config = dict(
    n_layer=8,
    d_model=384,
    n_head=6,
    n_kv_head=6,
    head_dim=64,
    d_mlp=1536,
    vocab_size=2048,
    activation='silu',
    norm='layernorm',
    norm_place='pre',
    norm_eps=1e-05,
    positions='learned',
    qk_norm=False,
    attn_scale=0.125,
    bias='none',
    tie_embeddings=False,
    parallel_block=True,
    init='normal',
    init_std_qkv=0.0321,
    init_std_o=0.0,
    init_std_up=0.0321,
    init_std_down=0.0,
    optimizer='cautious_adamw',
    lr=0.000531,
    lr_mult_qkv=0.7,
    lr_mult_up=0.73,
    beta1=0.9,
    beta2=0.98,
    lr_head=0.00429,
    warmup_steps=327,
    schedule='wsd',
    decay_fraction=0.763,
    decay_shape='pow',
    final_lr_fraction=0.0,
    batch_tokens=[32768, 65536, 131072, 262144],
    seq_len=512,
    doc_mask=False,
    z_loss=0.0001,
    train_tokens=366700000,
    steps=3878,
    dataset='wikipedia_en',
)
MLP neurons of a small language model. Each row is named by its layer, matrix (up: input weights) and neuron, and shows model dimensions 128-383. Each number is 128 + 32 x the weight over its row's rms, rounded and kept within 0 to 255. Numbers have three digits each.
After each neuron's rows, "fires on" lists the tokens most often at its 100 highest values on Wikipedia text that the model never trained on.

L2.up573:155128095139163094111139122123187112143138136156127150123132090102097084134113164154124167087086157144147131086139128151148130093094170201150151082096092118085093131096138149116136129096153103123087112135068154158074059114101123159102133104141118107153150100141137167134152175072131107119128115150095137132115128091146177160182156117139112070166081128090149109091125182116159140188144083072178130094073160112144141133146199123093145152131095151177053133093136156172145089065171177151120255066141131125127111133089210100128132165139103112101143156106098118130115119128174120106096150119138161128139141101077113119146143108134120163093087183180146140137057143116066109096097113134134065064094151149136148164156104091041096144111131133116117133135049099084139122111150100
fires on: "own", "form", " min", "resent", "pe", " day"

L2.up1446:165131114106117154164159130106118135176086086130073184116140142098161102129117141154109152138125190085148100089137139146118195098093129176103143110128103128157146098134077109151139131102113058186142136150130226108032124118126156095127131067080228089138124108123134118115171136147157130147124115120087126181122135139169174086067125149107146124155121143108081106133134176106133103112136144040110086112108170101135074180124189112082104170118146147151104160080117114134115128138167099127144153122179170142140112102181185139105064065149122237135108182173131126101123109098098164157162116144085185156129074140059194143146130190129160071137153107150095112087133060127083114124203134180152118133096153139134084125142144093141100110198092104095094050123081151136088100158104141
fires on: " join", "over", "ief", "ument", " bro", " repl"

L2.up980:138145075051134160099085118133123110174147104119116183112176117151096128122126142149125128198092202072073128085125102125145087107116098082146160091100123114132138117114115119079132102127075109133176122150147116122066122089117107107138104126145158113130169166097098124151122125106086194187165159119072085100121147163103154098092116133144133142152150114139130175150130107126067134155143124113135110093140153095142177096030105140130089140101094149163127119106150142161165087157135119065124116173083136113137115161140118125121067107145107131170114168054121127133148131119148106176110136115177122121134161146109090119153128144110139094138084121083198117137116091107066122109176127169137119122132185139145132134170107154077146128110081177202144129130089119109145152132074152
fires on: "ctor", " history", "ured", "uring", "uff", " ref"

L2.up1001:123116112179108094099119103109135123136159093191135091197113135133083083133088135087129153128203155147123094123156133141138161153119134045157099172091162131146172098086136119079161112168144129144123158126139080106079165082149104176109120105063086087130099137197160115117114085050097141129131168131073136114077064145066061077110140106094141092051126133145089146136159129128124172115146109135083084132134167167137098094197174150108158125097130132149098124160119073071157125128181142166154163097091104121088190133146167119131113136075100136100111065109104142132136168130059135179156126109122041143167210176096158167130097136120103105101131164095164148198103133116092176158102128180071121116144183165111126140118123133140013133084166060060120169136113127121174129151104162
fires on: "ives", " house", "erm", "ied", "ately", " tr"

L2.up1399:129150126147140098146180113160101132149179120149091138200135145153129132135153097145153143147145129113132146118130115131125102104150149048103105067155158108097115187124139107093135118070224138065165109108107105157090098147180140059124137130139089176144223147085124156141144100113194150141134135136116179159125124145138142095180150189190112191151137176155130155118117118104168147198194137085110122150177091118149137105102137158127109136126110092164129146060117117063173119102181147130139051138151100145115125123128143100129124167121122125088158205113112124137169163114141142066168123136212138134112191127101156136126175162141142075151103140091061148134140112123070158081071150141154095070159108129102154114177109112033153145068094168067122150133140125118117156163088154
fires on: "ey", "imes", "ining", "uthor", "ull"

L2.up62:151133136064125148047136132093177087102122105151173093079125100102106103130118130072159158089136079104132127060121132121110119090123120125164092030134086151096093151171131170107157188088133144156142152149084105148163120176120115138154135118071078135101127121094115136142155120134137135137116108161141170152185117167117127136165114108136158147156120069182082123058077124103132147124082149071108144116097115128107096128108119168099137167146047153128131122109150113234124113140102092092134135144098171150152144087086169117139169055205104151198148150190101134123125170129143129141164147180136136153118139104135099137123088160117075113116022137085113125065114058152114088022146141180149094151085142098111148147115139156074112182157196146166149105114146146107131129101088154
fires on: "ail", "one", "clud", " California", "ured"

L2.up880:109135116089110157143152150151161093113130172128110150081118156131160126094117122151124097119168147111168148133095131108123129072129113189165128050156127148036174160115125123135156151109110142159118113145145161114139123184081096155128126140186234102135120101140125133156095168083137152169147182145125154186120097143107182127098122150137135125164125120169173108100128141152152090119051188139148176120079139168033140090199089118104119190150120085179130167132128167123132103156168104098120110156152139097137107125116083152151166136173118174146129112070107099115123077145132095152106118127098131159153142100144021122128165088112130101108135127130055138139141093143093158136094127108175139126175166145124118145194145128106093119189091129083141119126124125099135148081209078
fires on: "vel", "ath", " post", " success", " began", "tt"

L2.up562:093129158042172124146066092087177104143113143165136133143156159108181089131162143166134126155151142069106153167119126116142106139120124206113137060111089125126101170138114157119104138136174122109147171123159127133179156081128181127133123145166145091112144170187146140137135169117109146231185162154168173121125133073224132183137106157168175132127152107172176099102115137149096130098085095151108112122092147128169106156073108134132155134144080121181110133119149120067199121139180107115140169141187142140167126140113176194103084123116124150117116125123069142107168118128163155180072124131126064144172068139104155115136096112154173127104112130199084144081218063137138097058147118081176170067128127114138074125174121146097056134150123160104136104121116107133118129159158098
fires on: " University", "oung", "of", "use", "ision"

L2.up413:117155127106124138113144120107146080116100116156145172105153137080096117118122146124133174072146145085135116133116147148124128091077122197157134031133095128062079131090118131120170146139133103169148162145109097174146139074071167143139117129203143126118128161140152129164153143111121135114136169156063214128115114103096165149173076113160179137092105141170165093123145140142119069141089148120111166111029127086108087122192138129081112201172044155126106149098162149129181115102175066109161156094123155158170157110090185164120085100155114165088164107126109113103143187110157173155098137124130130138140154127069086168113120145152089119051091135146106175106159065149093128076089116156162107107124121101102109175134103143095043144127062156070140087127141135129181118157156093
fires on: "duc", " each", "adem", " man", "tain", " vis"

L2.up214:105153137066125138095124142139174143129095122079125182103168167140126129120128122123138120055196122072118141154126140136114124103166113177189105124125141154112095159131114140099164134124094127097188121186114134151064125163132139143111146116088106098095119203218108128132107157137106205145074137121112159114132134123123083148074127110106114053119125170093084122079115131158109120147133088087121114130111153139167106076208171158136063159136135105168128128133063077099135136140158062141131112133142103096157120147127118090126000108166143078137112172200152104123101125106109125148164140107109160149127130098100118131125116106102134071121149133129109155118154102130056136166130107156141070104117083103151113101117109127138134119128155119130098089145141129116181095164166109
fires on: " Is", "orthern", " named", " oper", "ollow", "oci"

L2.up126:142122147156125126185123115157085168097081135128121146168136116085108143141145140146128164090102163112107132152116122164158144103128128190127130212103173096106134102036120113145086099121192139122147129084096124156041167019119131106083133134182121089112170082113128135131094134124099129117104162140069107071125109075136148086155129127168131149151131183168157134101169134105138130185151098140149096094092135144178115119101153052116100099125202067115129129110119115094146128149159120088145100097121058108121096111094068163080000185097115102107147130110065059133124127115119135068077136101153117117094133145116103126144168071137170086134179166134124113154129156122141114124041117098028086106137152160135124119141090143118169159150021133084133131124103105163171175135079065
fires on: " round", " educ", "uck", " Mc", "^{", " disc"

L2.up314:048105117136131114122085097128152119108137139149170129184148105132137139151144183140120080112081184112081120112159116132140112119127124172146125120137163133141151119107073159037160115127163093095160113177109087137059132089122131160136114147114087093117143194140090131142155112154107151108057138099096128121134131063176111095125155097145150130137106168179109113130160149123144179208163152114143105098101128122136118163144039151112134150107120172127142113128138043138144146133148113157145113100126085125076158120127143103093122197039084100116121152190147115176084136108099143106108113085132087097091186117131139124158108093099142117128122159117132166156126110119117134116102151153049105135116093168140146120095100123088044133138122127130111131146054162116095168168100171
fires on: "ired", " high", "ft", "urg", "lev", " single"

L2.up1376:185134161175102149181130143131109127101143128088114180114132101126108172117156123142127116085161189135131142141120141147128163094116101192154096132126192155087140119107124128235147132108164076163136124088129151154105095073092160110088145136209160151151127092124114112146107155190122108138103152139049113110131152104129133123153133103135155126129166169138126103172162173073138083116104193174138187128056137154164082160192132083090045140125198084142116144086133204103104140169126092139131120096128122124076110067123127114114147148116115141077151123106070062104075119151160142107171133104133133110111107105159092098113177139138122139108153129146096137084141205117139137202055140111107076182130126152129132173127109130083109147103069100085132069120092141139173145119135067
fires on: "ure", " season", "ann", "iment", " join"

L2.up310:116114200137134127179105096104151128105110121117147146102155115126124127116115120134127073099151112118108155147129137123138124135138102152098104054147105130088130138135114151158131150060124139103162130154101123142129158183174120112128096124062087105141144095228099117106118149156110111197132096151179138127163116120186154181175112117094127140114211122097090163099076161120135170095112098140120158097105121138132124153206163177141115153151147078150138107156070127089128142132176100132118163122130140101115077122032162117134156167210134149153121154158118116125099077132191093165185172136107079129165065099146105106129085063123095125138106117180081113037227176148124115050167124126182126105110137092118097105051149133105163159139145152121102113134140119116166116106130093
fires on: " group", " Gu", " published", "—", " left", " serv"

L2.up829:104109103179106142127162125107135145123099149132142127088121102178120103134133134118122132132171115156162130083135124095131178119135138205156136118162103135167184130149118123127116149154025128130135098168178151083164102145053112156138138115163141116186106122103147152137150130176144144109089077130114138140113133158147105075074134160140156085186140125098162111151116111130108140052127132139115141198153146160060107102077035144146206126133064200113147130162112176110135150063155229110113110143144154122132139126165164131101206112070121133137149129110147144095121106118116146146127122154054089175078055139112208116129108150170150210104133131098090119111060153122219142086172127063115137100151055131118127127139147109193097131119117120116110104149081126140106143113075133
fires on: " acc", " used", "ency", "act", "stem", "lands"

L2.up544:100138156109119131110122116105182069124131103095129137058151173124093140097107131125124066108105092143090144121120111120116099138109086172113100041112115146094115121170141151120126113112079145113154142149123117155141126163121184127150062149190119131160211126169125115165135164124097088183173095132140170149124143129062128178156102103107162148114156158180154149119143133187137119092071121173088185142124137128072123120155105134152145121161144151101138150170127132170097124157086143109143121136119130141146138103073125091141145073138134163171144121175132122093110126148115124186146157085084155135182085116172113102114154120099054154100134131121122152050216099164153146104211113120179141200100108099106164181080143127096063162146222136255125116118132097126078088106154160
fires on: "cept", "|---|---|\n", " Sl", "ivers", "ents", "bum"

L2.up462:159131129099114153084073110120125148177104137161157133110125108108136124152113131073142182151119124094093124095124117109128142145129143186131130123143067112127143188102122126088113156110124066152132138115152122108149144131110048150137131121033100101091121180043125118077126067084096162177131145158148165107157119154178161079101115112153103135109055093169138158106091117132060156117221076101095081152123151103097120084030152162098133168125061128199092130141140163126133144141189149110125144152127164130148113120141148140084103082087102097136125160089106137151141180094135155135087128169169134152084088184065147152138044189111143127114082141131179105130097108128102108068102128173148173072120188131162102081113132136168153126106152116152145144128156145120151107128112188
fires on: "out", " about", " disc", " At", " sur", " than"

L2.up899:130102126100116161157184159113110104079041102132071140147170111170145091108069104070123165137232129119158103096135112114106123098066122041168123146119133128130137108124113113187162122150109152136148106149146140107091125146166075128127167133188171144143094125106155133109085086129171150120130121162134130157127124162183184166107157158128101102108115137039109117151149127131092118112106144155103127169157173130098154105115092127121150172124118141156158162153115171206129124109078132124105125144130180133139152090134150074127164130134155133189134110102149141116166059128151108175129147097061162118096035116141149097145185110131139180077099153092137103111122114113131149157163146108173185143144102127134136178132167110137184143074071155166120124123150174146153159125180129
fires on: " such", " Sc", " profess", "ham", " just", "ail"

L2.up373:136100123154113136128143123132132117118130138116128051158155102114108068144093133164109162109120144109127119182153131160155171096129121156146118174105160119092162120057134129133132115150148128106141117145101118127114148116137185127118122124211165077188072084143138111180119161140092106108102120134089097129032151089091148134052127128106122137135096122098069159126127144145153176130159160148149144107089153135091171129143072098102122127124185174114120101091103138130125117120143226077141204120107135114130154097159148123119111136142151119112117056156103121133110048123103076149160092070128162101109202023171082129141159089125125124083153143094155106121104167117140134154151133136101094136126078130112132143160104118105170129144029091093138114160101152133142171107102124
fires on: "ne", " open", "osition", "ument", "ident", "-y"

L2.up700:165131095138119138119056123141182131191174110138111163134126130172116123102136134084136132079171193134178108097140124112163151128134135144143086125109120123065161153118119119087130117103144133136128139124136112131160176078097082165135144140187066082105198111051113148143137109095106155147180155162126158100139146133087122128187150108162159165067134157162146187084123131111123175188113095111092107124158135162080118038115091128104175120144109057182117134146186136145165073141158231107136081107130148137103115127193129129112179107110098163117148089158106094091068183135106163129170114097121170174134136149119173157113105127137123157113127157139223149173066124120096117143083118119133193169138140121087165143124147148110021116131075108144152142136118081096098151114141157
fires on: " it", "ston", "|---|\n", " ag", "ness", " Col"

L2.up570:153116166200138112170117079112171122162111121169121159180086063108067142146116123163127119110166163114092126135136136149135139138088112222107126119081096114078109129098095138203104140120094081134147153119097101127137131089120090089089182095154128092144078104165127140091117145100128063140134131148106142069181139122189167182214112116137157173147145151131121137122086180090156086104143088148126153128091179136178103202110143132114090130114126106189098131112132107110148127111149170081150136106106119171120099129109206128127150117179093134125125135081038139134109137131121134164114129157083101157160045150085150107136097072177209085137118131166100156120143156129091106131147117114171099050097102135164098114080133178067130110105198160129127092110072130145188167157087053
fires on: "ine", " rest", "rew", " serv", "lish", "—"

L2.up928:138159155136091167173147108121083126136055106113104119106160140131099093109123095130108134127172165107069174102133129128155118108125097150147098071079155121097149116135126129163140133162084102137126114149131128161157099176144081079096113115114167097153181111143095139138102160110153139174174173136051175161176179154060150064130110144110148138125213109161155136188137151170120110155144145123108139148107124114089110140170139158096186145146152090169136104132111193127103106149137129077114133122184147147129107138103160183110233076139149138145176161142050149091162081141117101176234093126141130119147103131103091108122136142141152130121149178119149117110105199103123144099128143144115125160158152131083145154128160137076110179137076148101151081132093164129133200098061137
fires on: "ents", "por", "ust", " along", "==\n\n", "ording"